From a checkpoint of a small transformer trained on Wikipedia: vocabulary 8478.
MLP neurons of a small language model. Each row is named by its layer, matrix (up: input weights) and neuron, and shows model dimensions 352-447. Each number is 128 + 32 x the weight over its row's rms, rounded and kept within 0 to 255. Numbers have three digits each.
A block is one neuron, or neurons of one layer that tend to fire together. After each block is what it responds to, as a language model described it from the Wikipedia text at the highest values.

L2.up543:123106097158142132108137101080113132148144133081166158119089143136108171162156132162156132151138208150196166165149181189149069136082118172102148126143111166131130175135133094127146115114090169119130102146142091144099148116139135125180168129090169121153110084089173129064121040136147187074
L2.up930:135114119112116135097084184122096168131104189114104122092132138149133161155123153153148073119133173132133088165132181166111132142099128151139134129202144121107180103201125133144069103085109058149104100146149097171087150185200187132130130171154156095166172126136149216102158142140148183127
L2.up1015:114118160173116072141133189115105159144155142103089093056104141088065119123134137152158130083153127126114107122128149155199060132091119109084130126107036157107203145137094141136105110131191107126164090119150111194109115161187121118102106113070125124180134088104175082090106130119151125131
L2.up1340:140056107173115094094145155155098147099133154128154132135171123110135143138162172122104151093162127125150114150141113134117114136092128122118190151176073117143162083154125127088099121109150171098137168127158151127048134160166158133111056094053124133158139099129168082099120137144147143123
L2.up1415:128093128144142086097136181131130108146118144114107161132085175128112164067127143155122126096092149177134100137051112133122154113175178149155148072145162112091100109104130120125148131101138167174126129091152190146106154136177112201129132166064156094200132109138114174086110129183162182091
L2.up2338:092109117188106151088077150113118131146126134112075073147117090158107085130181174124114168088129136112121123151121129197133107159153160145099115123150080108099145122152112124206061047043146122109132101128139162144077122135138104115120116102147127145149123082125121174120105135113159091132
L2.up2474:156151106140201162135098157119110132131143110095160148104158179153107119128143224105106157146119112140134132151110132173111127101116134129142087145186133190128101179094147130120128114142107139111073221082186191176138155122142155051163188093117104167089083151146138128103121075078173144125
L2.up2549:175159110129108152152132132139118140180157133090119151156109100128160136158121207109150129127143096170140113157126130173185072128099111128139150149161125108129169125200123131145098070100111084152146087150106132151119116151119169088095133111112173204130170104156170126095106090191076113123
Predicate after "be" verbs. Past participles and predicate adjectives right after a form of "be" (was, is, to be), e.g. was removed, been changed, is useful.

L4.up1549:123116124155097149169135079119187147111136141105090105107108118054154180129117205083061126138167139132179137131067082175142138102194138174134178089105160109112145133086151132101139144095125159129124132131125153167128085140129147085123195141108091129145138156141132090142123065129135187065
Boundary after completed phrase. Fires on the token that ends a noun phrase or object and starts more of the clause: commas, dashes, parentheses, and object pronouns like them, it, him.

L4.up943:124125064099119116107131127133110183155141148123206144100113141106119152131116085155122155091104114080088097131111120148107205053123083108136084072170130084129171171117162173117087132137143193122125122150186114117110170150214165079190081133128124140097132131134080156127120150108135132062
Mid-word pieces in technical text. Inner fragments of long scientific or technical words (scav-enger, imp-ul-se, ext-in-ction), plus digits in data tables and month names before dates.

L7.up329:166139202183126090134105134181157180210138154160124090076129092066131141140078115161089138088081062107176105088119146069094126164094087118179138120075060135077150119136186114162032112167101120138097110126089111199130174118132136040132141150071133113163154108150118151132110142092170116118
L7.up482:110107144074169100125083158171093158095084088184129127187099150082086196110153128152121232135097137178161147139161179095133109083031123158163164054134151106122107137160104122147136136142112156193124109157128175090176157085101136094116125127123132166105131111114153124130125094121181117130
L7.up1443:173143111139151086119116178170131179158193127128129132146140116082130101101157091134160096126104196103135138146149178049133073111067132162096119139180157195091225126094104164189119140102086086119161152097099120107129134169121131078185123088135070163109108132162103129112128174132141130155
L7.up1546:114100161142163123158115148141102151116130142112127068121070153112132116100103118090124124090176196149084089152117146140153111108122066131148107067177122093113182101174131176116065143144148106156129037156164136170082114099108076150173161126097105156207111074135073081083126120089125143129
L7.up1813:163129117094143115147162116170121107186156159095131079136141116144132050177139141114096161166145128149111157101119190131125086113021143086167182106197143149112130134159096129094114091093178112118093129159114173140089106163135125095146124126169144184146087147164118113087117125097149100142
L7.up2186:160165133094161084157111127125161116097151131183127096178076144153090098156125140148126127119116143116143101075136138166144158115185122190123136136172152142089140120155112164117160084144118149181145080134150089144109102085118060146146170112132104169135102131137122071123171148128151167133
L7.up2426:164155133135164133099082128165184129104202145112114099049128137080131169113114117158135083096210098102106118093117164134112178090069125074132100074119158117175182145097151078178114117188114079121076132113139102028119117097127140121160158159140120195148162116074180145180142173117164090148
L7.up2876:130139124114142062135106137122175130148180172167152092160161151072078088155096072152109159126181154104114091146151158114085157076175101115163161112146142142094067121143133169149148187143116097151155083114135124153091169192104101072127157166132127135113198130055176080086097142130158149125
Split-off initial F. A lone first letter, usually F or f (sometimes G or T), split off from the rest of a word, as in F|eatherweight, F|ighting, f|oil.

L7.up6:104102120125161189073131108144143117127129175110111107122168103137087125172168153114041126082195091113167140097103143142187158101122066144095131130129167112073161098141109113127127094119132083050110121141097117087131132125130142104137174145115123141176162115177160103142148192161086117097
L7.up376:090084167162101173109069144100160172135118202141125103077102156138078080088083095142128186143119126074078098072089152131159161186133111136190113139133120159144142175135103092068145101086150126112162156160086179155133116107162083154134159109149071179176134118143147173131136140092155135065
L7.up611:115087159108191131101138168124121126127130159173131166155080194114117096101151174101148115144094155163127107088091170118181162118130158099142087084119119071159175166115120150104145156163136055133123099137173158176137166132088090065205124163160076162154120105121121101160127132153092138093
L7.up642:169161196142126093092135082145153165173132148155098153140116131103112122107078140128142147154130121107220074165131202188096145198177110079106163083092114182078098065129119128132145119132045174101105118089195157164091149156157155141098140115129189120136078152118142134067145116137093132066
L7.up746:086133156195142144133108087118129133190138161190147094123077105129106138164066093174124145141129091095131142074086116147192178131168117137141110081132123170135128159128165118183123142115085144112173188100099185075119171123091082118173176168129122219102112128145108093066130113169164140008
L7.up2100:152154151110111151101167125159084126109162169137151121126099130159113102091145102107087080136149134111189202175093147111126117103214155140115114091141175170205138112105120106117128108130141152140135130126149129128228082134157119079159143145094130191081161074138120101039178175155127091095
L7.up2857:133128092168148191126127149158136136161165154136123149146114125099118159127094188138071155079185045124143107092095156165182111129140178124159154182146099113095202112081102203151177110118091121113102134096172132054163113115128166120142112136171145153150077088152153135134094155131131158136
L7.up3064:111139138149145169109083135133147106217204223183134136104123127111092133082091152074114116122110104120081125112096105145183059107149104162137163138170156138136121135134076106160184120109132136150107157091131135142112179107113076105136097136087154169175136134196137135086179093156120130052
Causee of a consequence. Last token of a name or pronoun affected by a consequence verb (made Kai, led to Chauvin's, allowed Aquino to), usually followed by to, 's, or being.

L7.up460:090126143164132193196129124122154114081127086065147107120040130066118110173149103157130234138150094125148064075090163116107148107056084115130137098144109121141123085178151174120123102077129095085061172090101119139094162142163119137090158156040137156148124158110197086135106102120128188105
L7.up677:116148145112105142146163119080114131184118144086127144089119131125081127112111100096091176159127054110122027198121161066119137093096068134112090048163134149129124009133175103156102212144132119117077155151152195094133115181173101119148107187097108154155079160187095122100132141126194117060
L7.up839:118153187123107099092141142128138096155154144107189096152122177117106063105066135131111137177107087095075119155119157114128101067066105122106084145131130141103150088143117168197192175113154090082121186165116161123093164110175119144127127159079149125181190135091168147100133141142106094147
L7.up1124:133135180132193165109148055132114121145129146065115118124150177133168134159085079147056087145142148128126070185069150069110127138108126120120128118153087184158188105170142092104117107119119121108149155109173133163114077101178080160148137106081144106120141151166115153131085106109129166038
L7.up1309:148162206087130084093155167121130111135145176141070153115102133080110152141091157224122154118179136138099099130089115061215108171106069139173158143167142181143161183114106136121124129058155128137137136126140161168138073126090170112114109082067143144152166090123186102087103116128094145068
L7.up1600:081113218188176188148120109167138121192134161108093165128149140065167144135120114146082157148110082131078113139102122091197074108122137080162171150172127161098155126157157120100122110159095149187177152124073128087129101114140095140107118106105154091128110164074098121082176159113159171128
L7.up1721:169121144087167205166095153177096098191109168147103108071086109027126140117143128147108106158156095155081109166122105153154103176075140098179126144123087117147166072114111196153110152118136135107161154105112157113125089104093088060114130165101116131151111106098192142147159168114176138118
L7.up2448:085144136101159189108123158129144178079117093100138120078062110130079131128088084157102102129172165087065129114090119110138145149112123136120144130129145152128198104133133128205076125104107136134120151111056162117138120132154067150185123165048121133167063172115106101161118138101122114108
Month names in dates. Month names (or their final piece) starting a full date, usually after "on" or a table bar, e.g. on February 22, 1990; also some stray "was"/"on".

L4.up1847:137091074078123131159129208072154080115117100157122143171125118124136155090167118130147061118131110154144161129125186108119106125179122159124063141110195187091214150155184115070138146186103122107125154138189101157125104203124107143138099124178090149119042136142085139122134138122150107116
Wikitable first-cell entries. First cell of a wiki table row right after the pipe (row numbers, headers like Title, names) plus second parts of names (Colonel, Albert).

L4.up1391:181139190133154139154137174121145141115128158183088091128073147065117178099115140197093117130106118161105075107081173098152120136120151112154152094135111096137155167141146170134099066153099146139140090159137110177110158165078139140109098118183068170112126089138068053118131164117139100115
Word-initial fragments, often F. First subword piece of a split word or name, especially F after O', quotes or hyphens (O'Farrell, "Freedom", JF), or digits after a minus sign.

L7.up610:203129173156137174067144133082083167127118129138126143073138149127162144159137091187126148049175070164150086118097149093152092092132151103133156166117158100083128155094117125101139157107163122111134133110195123177107147093135127173177117088039155150193171128116123115083112158106160160121
L7.up871:143155169156100082141109069140139173127143175128109144151131113106128111138110163138123157120133072102163139134129142106156194164062177103096129145194136091094150094149124120112100063071122111155082070149128114131207094112104146190088175195074195106142151175122161147131121108146101083114
L7.up1420:172114204148143174138107157179100083100108147138135108145131147096117095094141147084123106126117080130134111160104140140101099130111118132154071158139130133099072126179097137104157141107142079108148140146138116142130166119119141148111153054110110145130129122106098109162101089169133157100
L7.up1516:148110130181168186096164096126122119145184142148141114202094127112121075104118131185160118164095093080123109144129135176112139120165103083146121156131089069113173058106117104098143067135099072136127145078092146044120123067140077114154134120120114104190126136168125127181085050158147130120
L7.up2188:174139138128117205097082062098127133119140192149139114147134091148122125081110107146182072146134155173162144134139174132123141141123128100117135115158181156081129149122115080139137085106114079141068107149097136094114080147086120113092151100092114165123154140146125125126100114089103121154
L7.up2611:104177113123125129107102075150130110118138168102153103147162126141145065142089110141136134156127082167111093134136114086142107123088118096130092069122086099074156106149111116116126128105142122149163128150143133129130219179124170097096102118070137146120113096128150145118119168146141164097
L7.up2914:139133151167143114116187100114108120170107161150128153143124149097121138121110108145147118131099085106073146142119113175149081086139092178127076146155115118132140068169154104138152143074122136094133106135105143061161113110148111176098190169071103234112138147145142100134097112125133079125
L7.up2936:157106179172124176089177137105147159146096137120130105114125127081143117105119121143150124092179121128110078131131128133179183100085121127126124200159204128119157122162135081133136112067107145114106136153101149057134145124104096141147112111042133125123178120092107166139175158167132116141
Articles inside titles. Articles and first word-pieces inside capitalized proper titles of films, songs, books or albums, e.g. Ghost in the Shell, Places in the Heart.

L4.up2845:065119100140094095167189129118115167149143148096136091147101138055068142030112131138087129075077143080099105165114092118121127151168105105173142163108140094144165107159138152138127164127139139107121183118100085150093084164141132130091078105090164166183146091149139171082142179082142134075
Month names in dates. Month-name tokens in dates after in, on, since or between, such as July 1, 2008 or in October; also some mid-word fragments like ay, W, ust.

L2.up20:140148148110195096103182175142150099157171118098162154123136162104119160100137184093178182096089116100173110157121183105152139074184090143079133092191141109125147107078150155130167095121119158124098083157194102140058152059102117142168115094101129151079135143091138090102063087134127149149
L2.up239:156148088129125121126104082073170112140126160103134068080092099110162158156092088124080151147074139149070125178123113127125051096088118116122097174133148094130107120176118125103153066076099106101177056133193137163078128105093116114071124175129111183079122073134118168081124095167170185128
L2.up343:140066156162104127114118179095175083085133106081115148141117102148130162131123089145113100126132068102105145157122136115105117152129104163117061100119245114045125110119183089108123087139123189084091159083191139124128131137138119167155102121112165139166138150143117164092136098102148124103
L2.up494:086194080087132175086111105151179196122030142118150170026129108120116161120194146116113129124102118076143127060168159142119070108111131095107109087101147122120158145167129173145107103132176169122174120120149119136113171206173111171135174147106097164130113101178102120140111175182127132187
L2.up496:104188073065152119171130130133152190095129109104089142118092124126105170115119111082149131051058139128142111113114103173162122101151070084126128152112155096102186170118112110084132074129084164199116127135168090174069151113120145141184116086146149124093134120101142159093088126150177189124
L2.up808:119201118131114133125159161104117089136111167113136121064077161075084129097106091144172129108146126168165099095140161196073083102105116129133083090168149129181098096070076123088109144131111089169135217100168155128126170096117145110185119145149149163080140127124137050098112068126124159103
L2.up1751:195175162086185131081168105122132192169163173075108134128143100135137116167131170131161174141165122170162121068146138104097114113136140107115095147214187130149153174090163132083141099133184129118157109158148170128069149162129087119167140146189030150118168203165109148091121095154134125112
L2.up1797:117138066099157151147181125140094147116132136159169118078072185118121215099112126126123107140169132219133189079143100135084119135152098143074115186102112135085169144077135184088039123142087141181162126141176109106083136148132096164160146059146130211084175079175116079133099094086172147145
Word-initial letter C. Single-letter piece C opening a split proper name or acronym after of or a first name, e.g. C|ash, C|ottingham, C|IA; rarely other, the.

L2.up31:082111188129110146133151156118134101119039102089100100091169162037126188184170145098108131137154159080129186156144157167111122100095225126122097124195178094114158132146181122079085104143122088213133151143132150138132122103140098171188100177145175113124096135124129107128150126130126155170
L2.up252:135166091176225094077098144134157077101134150102135117139110154175152087122176072154053199133160136102113141167073133130139145120141154169111094114188135161105203089124143138136111125166058133148118151135122189159124147192106109145179118155110082141164120101128121120107156115164136152139
L2.up388:114150095132126096171142119132164066104165123134107141191150130059133097065094095097170120156156133137112101124155137118175135127133092118153056102117114066145181073113169139098115122129104090111103076119138156128145087186129184152140121097145105121149102132199126132155108121126175126052
L2.up413:156114092156184156111110155100122113137107151109160122106089206152144123108166120096185108133164130142139202131131112089139112107061144110099155136198115102096179142178155116122128125176165107198066113117163116094104179180151101135132084115096119150189112141162105085150132120082070105116
L2.up1104:109214144187215059071102098106095145119123140108133148108071165133124178136145078123101131159123100126176106147155145068163143105148107162135097119157124152148184125081173087105071087086105135126103154095154103153112111165168074176097119124169112146090070119099143110133120081087147120155
L2.up1542:126160081138196179113177163160126100160059134109103136158138114205114178082122132097083145150161169142129135146138135104077095067118153139198131116130160177150146171165110150127066160148152113161158146111208146121091130142192117089144119134095112193109102125121077163157120082088137145145
L2.up1955:108109139122199077115150137137173107104097135117142174110076143166105160099133144142132186132114168166141160118096138120108125109133157130072167129139179112115148118162064129149123107095125104159219133115179205109157117190161109145152170146080122180130088096124154145136085132121136135092
L2.up2201:117144086173110049070106163118130018107116124143174112127073187080139127130125135122090160138147149156117147130151165137166158069143101108105075129084100089162157087128143120147144129130087100099125115155182118143133081127012136051138132129147115136144059118160113171129118097145196122078
Row-start index numbers. First cell of a new table row or list line, usually a rank, number or year right after a line-break pipe, e.g. | 5 |, 22., | 1973.

L4.up117:091140170117088161096160141133086145143109092120134092222101160154126109118110176168113093155181167136134097154104186102059103146071091114125060177108119109141122120104193160080060085094111076138162139118115102128140150146147094167113175151101088162142143079121116149153104078087100103075
Titles' articles and -ic suffixes. Fires on "the"/"The" inside quoted or listed titles (Noddy and the New Taxi, Mercy and the Hippo) and on "ic" word-piece suffixes (nucleophilic, tannic, License).

L2.up276:137107143089104088112115161089141174107155173116143145125081144080104159125049151175172143103107114200141078173170071129187147105105101150159133142155086196184129168102119168158113160143167154078095129108150140055100134123147124100118131160162143153105109107158105151152080146162078122126
L2.up1172:089116140141150123058112129110108156102181167135143139079086126140129149076087072168118151151098135166163163139117130098143151101115122116112144127144113126162138135154065117114112123106057156126103122145108121161137130091147085137111157146064141173122122138175105066122070097132159120169
L2.up1384:156161134167164069141147156134116173145065145116165132107112129140150125091177183145085146078170134122120090095109100138152102091094159174128103157150077189180094130091115122116088095079089134103125196097145096117096154159184092099145123154176148120097183100073069101117108075053228121151
L2.up1447:107122119132136160162124170084157124110099244144165093098162157111078099158071138118097112108135197114131168124133169158134179055143120145140191086141137151137184163172115085113079131071148145140128167093113132188118082141186076151138106184079177128102122167129173125116094117119125196081
L2.up2207:104128091128189133129172154076132169129117179125142112101099145135127170091100141161162163146164077115162120135168096123144144109132164132164128152101151146174139155138147112201072102136113137134110133036114148147201101122157112165159103153085112121147152126111165126128115150149061154144
L2.up2250:128145132111154088153096124108118115114106161110094131133137102066150132118132193125137130108084135103095184127129100176093170112099134111073192163174109139174170121133143162104016160118070085148132129070140148123199116133172083167148123110106141179023130089095151132130103104114092167114
L2.up2353:131182117080125112137103141123126130105201145111168172082098134092145165134106172142155136153137139129131173173124118191159133118146098155137218152112157135063139138153105183160140130084092188113103122107082130124141186100080136111067086164057134127104096120134166117065123133186056210155
L2.up2583:131089114212118171166113151113135139090155165111118137141147113171132120130131139086169156127165137131128166147128153139090118107127126133111156111152102144143149153205122113077051144135119132125089160137126130144145105153111089163121123131110169155091091161110135063152160158077117157096
Month names in dates. Month names inside dates, mostly after in, on, or a day number, e.g. in November 1859, 20 September 2015; occasionally years or New/West.

L7.up65:116127131093118114141104155129126089068129183199150118146092124082113115217135113167163164148142106153129086166152121086166183127121122111153142156158138124140164120183078152112121121169121141177128067139130149133171167120093137150044116117118143151159146144071150061108106177207104144129
L7.up1072:122101138186128146144102092155104195062154145172136116107130148145148106153190117127076124207128130063058114105093146142182080079145123153088137126105132122082136097173064108122114122104075179113157146085159105172144150134145131143109129153178109094169115058110126086144131180149065115167
L7.up1225:128150106193187096119133098085095190101196131129157128146118118115156114067110133181124130135153142145151120127139175125109130094074159162111120126165186110160185087135155137073054086100078142114098127114167136122088152081197133137173136155164152145124142130123147101170140121165126151132
L7.up1230:102174168079151101101129103130126191137102148112156171120184148114149114124145136111149167120120174109142078131107156103101177114169128118131050149214134136118160134105134061123153122100067062116134115126125090067151086124154108129149129127168098172102149135112173124171121199117175123128
L7.up1350:140145070141118044124131090127113198139161112137154144137090142101123101121108151139166152111125056111154132069085129115098131102124148046109144108168114134100125155153128176079122163155113132141146071145133124083133145131091107147121184134138117152132157105119121117081117109083087145044
L7.up1745:064150149091167198130114124166148151093105120113119135082164223134127086175119129151080135088137123152204088144132122147158089044162105063131108104092155097083101119150133182128112171114106138117130095077091156116125152193174148118148131113121166143078184083135129127117086194098148171158
L7.up1991:082131116053165084124103131132164160117064089168095172112142144139113134146124146122146117179102109149196089090096080114130057064095112187105107170097111095051134071089166140117167093103163123141132169096124118105100092198133098108157135144140129112136080124132095135129139193147087156170
L7.up2497:132181138106137166119133132097162097116177159093134192116097128146102186078108172168192129117078093113127116117155081082096156129118185187124156099121173129087087180125095100107146151124109149113104080165194093130102137133144136112126078135153146173109127128158141075101118107151081151156
Capital C word starts. A lone capital letter, mostly C, opening a proper noun split into pieces, in names, places and table cells: Curtis, Cedar, Cold War.

L7.up618:113128156183132161088111110155156128187112137089168125094123149081072150095111143127109118103104116127143078155088159142142145173069127107135110106185126100124115118152158164122155128088108177189070146112111155155193091134114100112094095158133071120173129092096091115165143109171154182033
L7.up694:124156109082114157162098116116106094139123114094174126098176161168115156182231128104085168145153178099134081139156193098101157115119130177123111096130131182184172063178110100152114145114158109173117139110139099150127187129151112181153112169123136130125127112155163141092068133122201182091
L7.up1071:182190173195157151089115129166166073197103157101140113141166083111105172117094100136147115094113173103204131167118178094184090098156136084122124176130177089111098145094111180127119115163113114128092123148093134120096127138181112077106104126116131144137154097109116090130147117118150078119
L7.up1175:133094114133088142141168096130124142167086087131132125121056163115121117136094120177094189137119138089139128169076125122109162185168147118151109123157151127098170075116175137117164139065151120118088169154109073129094099165144150118122124131098098132131119151132119127107163150125176189125
L7.up1857:133138204117212139120076088111122098153136150122125137128107103123094162098079123128163153162109106083106152137083129154198155144080141116142166116156105110138173188047186146166138157080106114161139116100125193098114130120109144099108080126087037136125110123087102107158121168178158144083
L7.up1996:175196155146125122179161096097132086155145174096091183114120196079132136087123165151145151105126146113173131107059159112106113136141172088146106122166159158170123131109165136121127109139152119150084066126106094084141080117083108105110150207113092131144149171100151091098156159130157137106
L7.up2185:121101231115136125105151150065088139159122075161188115075054130063146104109155047221159129104144111083085064126179160107139241135104150124159172126135082159172143139174121096107114129157122094112087106122108148121111083148082126143161107172126104123157119110075137103097091130089167146136
L7.up2338:189145091137099105122099125127137126150143125164170098176183159109137130153182135133164160132138129129126105097134183041126119095136162157167112124173192145131093101134116208111120177130162137156090144083091116077125183168150140100107062116128107159145087117092130165180173139099157162148
Table cell values. Tokens filling a cell in pipe-delimited wiki tables, mostly numbers or years at a row's start, e.g. | 1994 |, | 22 |, | 2008 |.

L2.up192:130110131134135170131112219122159121145140195127115192108138161163127145113082109158192123112133149129126132081183133157140124000123089089137158088143157158112147098171132158081097162163124165106159143086090135151159141148161122116082165134137144128095092163131057127124095156166099155125
L2.up203:085104172207114188131139123182108074160135141133129134135051170168104113134126122145107104105133117085136128154135170126103141077126196151136109140148076123164131126142134109206118133102166132142137123105096162197139124150149150110146127181134100162145090170133106136097127121185082102143
L2.up423:159142115183173198133155213143098138159084142100143150154070224126130110182130183103103142163104067133128089155162164182129145038154139117138150195116114112148104095104091128165111178127141103107139113120124173074154146193167214079098152086105122145155026172125141174123100103162085139146
L2.up910:129184125102120181117148121159125121192121175100099182160106087062119168092116141124106118125134123162130071112148101096176115114119138185078228118077170138099206118126166114071069147142139131130133182104163134166074094126118086143159148158089121150138116108083124147094083119151088178104
L2.up1150:163087179185162102135204107153071065098134180136122112148071132113114072086165145111089154110121160107103073190079149129171096070124120111126127145108113122121177079125069168165141109176116131127142083126099126195089069180169152119092124126123067129135073114146147111083130150142129150088
L2.up2230:128133159125122156173120135176097130140093178153123169115031195100119180132095133120161146155136026090090111115154101137161092071159192174122127133144050160145232074114115184161111138094119113086150123140171112086123103181130157122160195112175138106148110152113114118177113133179115091111
L2.up2618:156128127097186145155104179166117105092145183145058123097070177099127129125085166127108204124143125143131101129158227151128128073137159154111131108146162118115153137095136128109079116122118128102172133095158142176076175124129122100157172037116147202155127092147112064110165113151102121090
L2.up3038:169129116152083138108143147135102112078104125120164159077139155147133169084124147148119141099120110096122148115134133152203102075109188192143179159156095135096181145116092126080123107110091157125098154132166125058114083191103172137155142090180100175112151179063093077116055142126116152153
Numbers in scores and stats. Number tokens completing a quantity, especially sports scores after an en dash (37–29, 7–11), decimal parts (9.4, 1:59.30), and counts such as 19 appearances.

L2.up238:141142116093164107112098171077118101126150182099136159140116066143085142074102095097150086132138150187105071173184081141071119061145138118154119101139098175126181118107115101112130110161246107213135147135096165117083143141114116151080111103087110136106131084086163132135126140094112140140
L2.up383:157136130127109128125108168136162087131133129082106157092143134110088159136041132154179099139133116116127137127145218146031143107158180144125102136144155121116144090161169131111061138109111114122151131138102123055147167111126113189178112094144136145104119090111123158126127103161139104114
L2.up728:138150140194176163085084149101144106173112164112154158128088115152099132079117112115145098116122138152152150159158116172114140149129132086126109130145106117062111135115122110125146107135170089165142163120142132154163120112149126114172092091057112167138095120115064161146109091146130125105
L2.up1879:175095106126160156103094119161198073107137125086169110086071116152122126131076140122163092140087096174126132100149071136067143190064143120049113115102104143160141101115164108110081091119095110162100065152157194117156156092142136133121118078123067180124083150078108156185108189123137154075
L2.up2078:131126181087170144093054130159169124087146134124167096006116177174126190162084150102146127082132112096109116071148127172138159145134142113113099168152129110078152151160147143137130087107055133163104129111140133111133168090145098116105092135134133155082120050069050113091036146148135105126
L2.up2349:121170178189153149105114120150133135137118125121130179110109159089105111142151162132177077131092153136133131141139119177065139142119091116113134065165151079055127145102147177157127125149044128139092072095118189138111145140117126202133115141079157137091119097129092130160118130075112136153
L2.up2405:134103165160169166120116138118183145154113174120177122097122143091128226165063142110118096074171117055142123175164133125141105131138113059072087138095138149109173064146115139122104054112100124144168112111208154140070137103113064139162117119120191208066134101120099132096141132134176137133
L2.up2747:108130126082169135162097101135173073102112148106149121111142099119081162112119168126239123159169102153128139133175152130068170107127135131148140157164144104129091057123208138162048102183142133130123106170104112108108144097141117177133093097064080167185073128173127103160143130146148146101
Articles inside proper titles. Articles and function words (the, a, an, The) inside names of films, songs, books or orders, often after a preposition: "Tale Of The Rat", "Order of the Bath".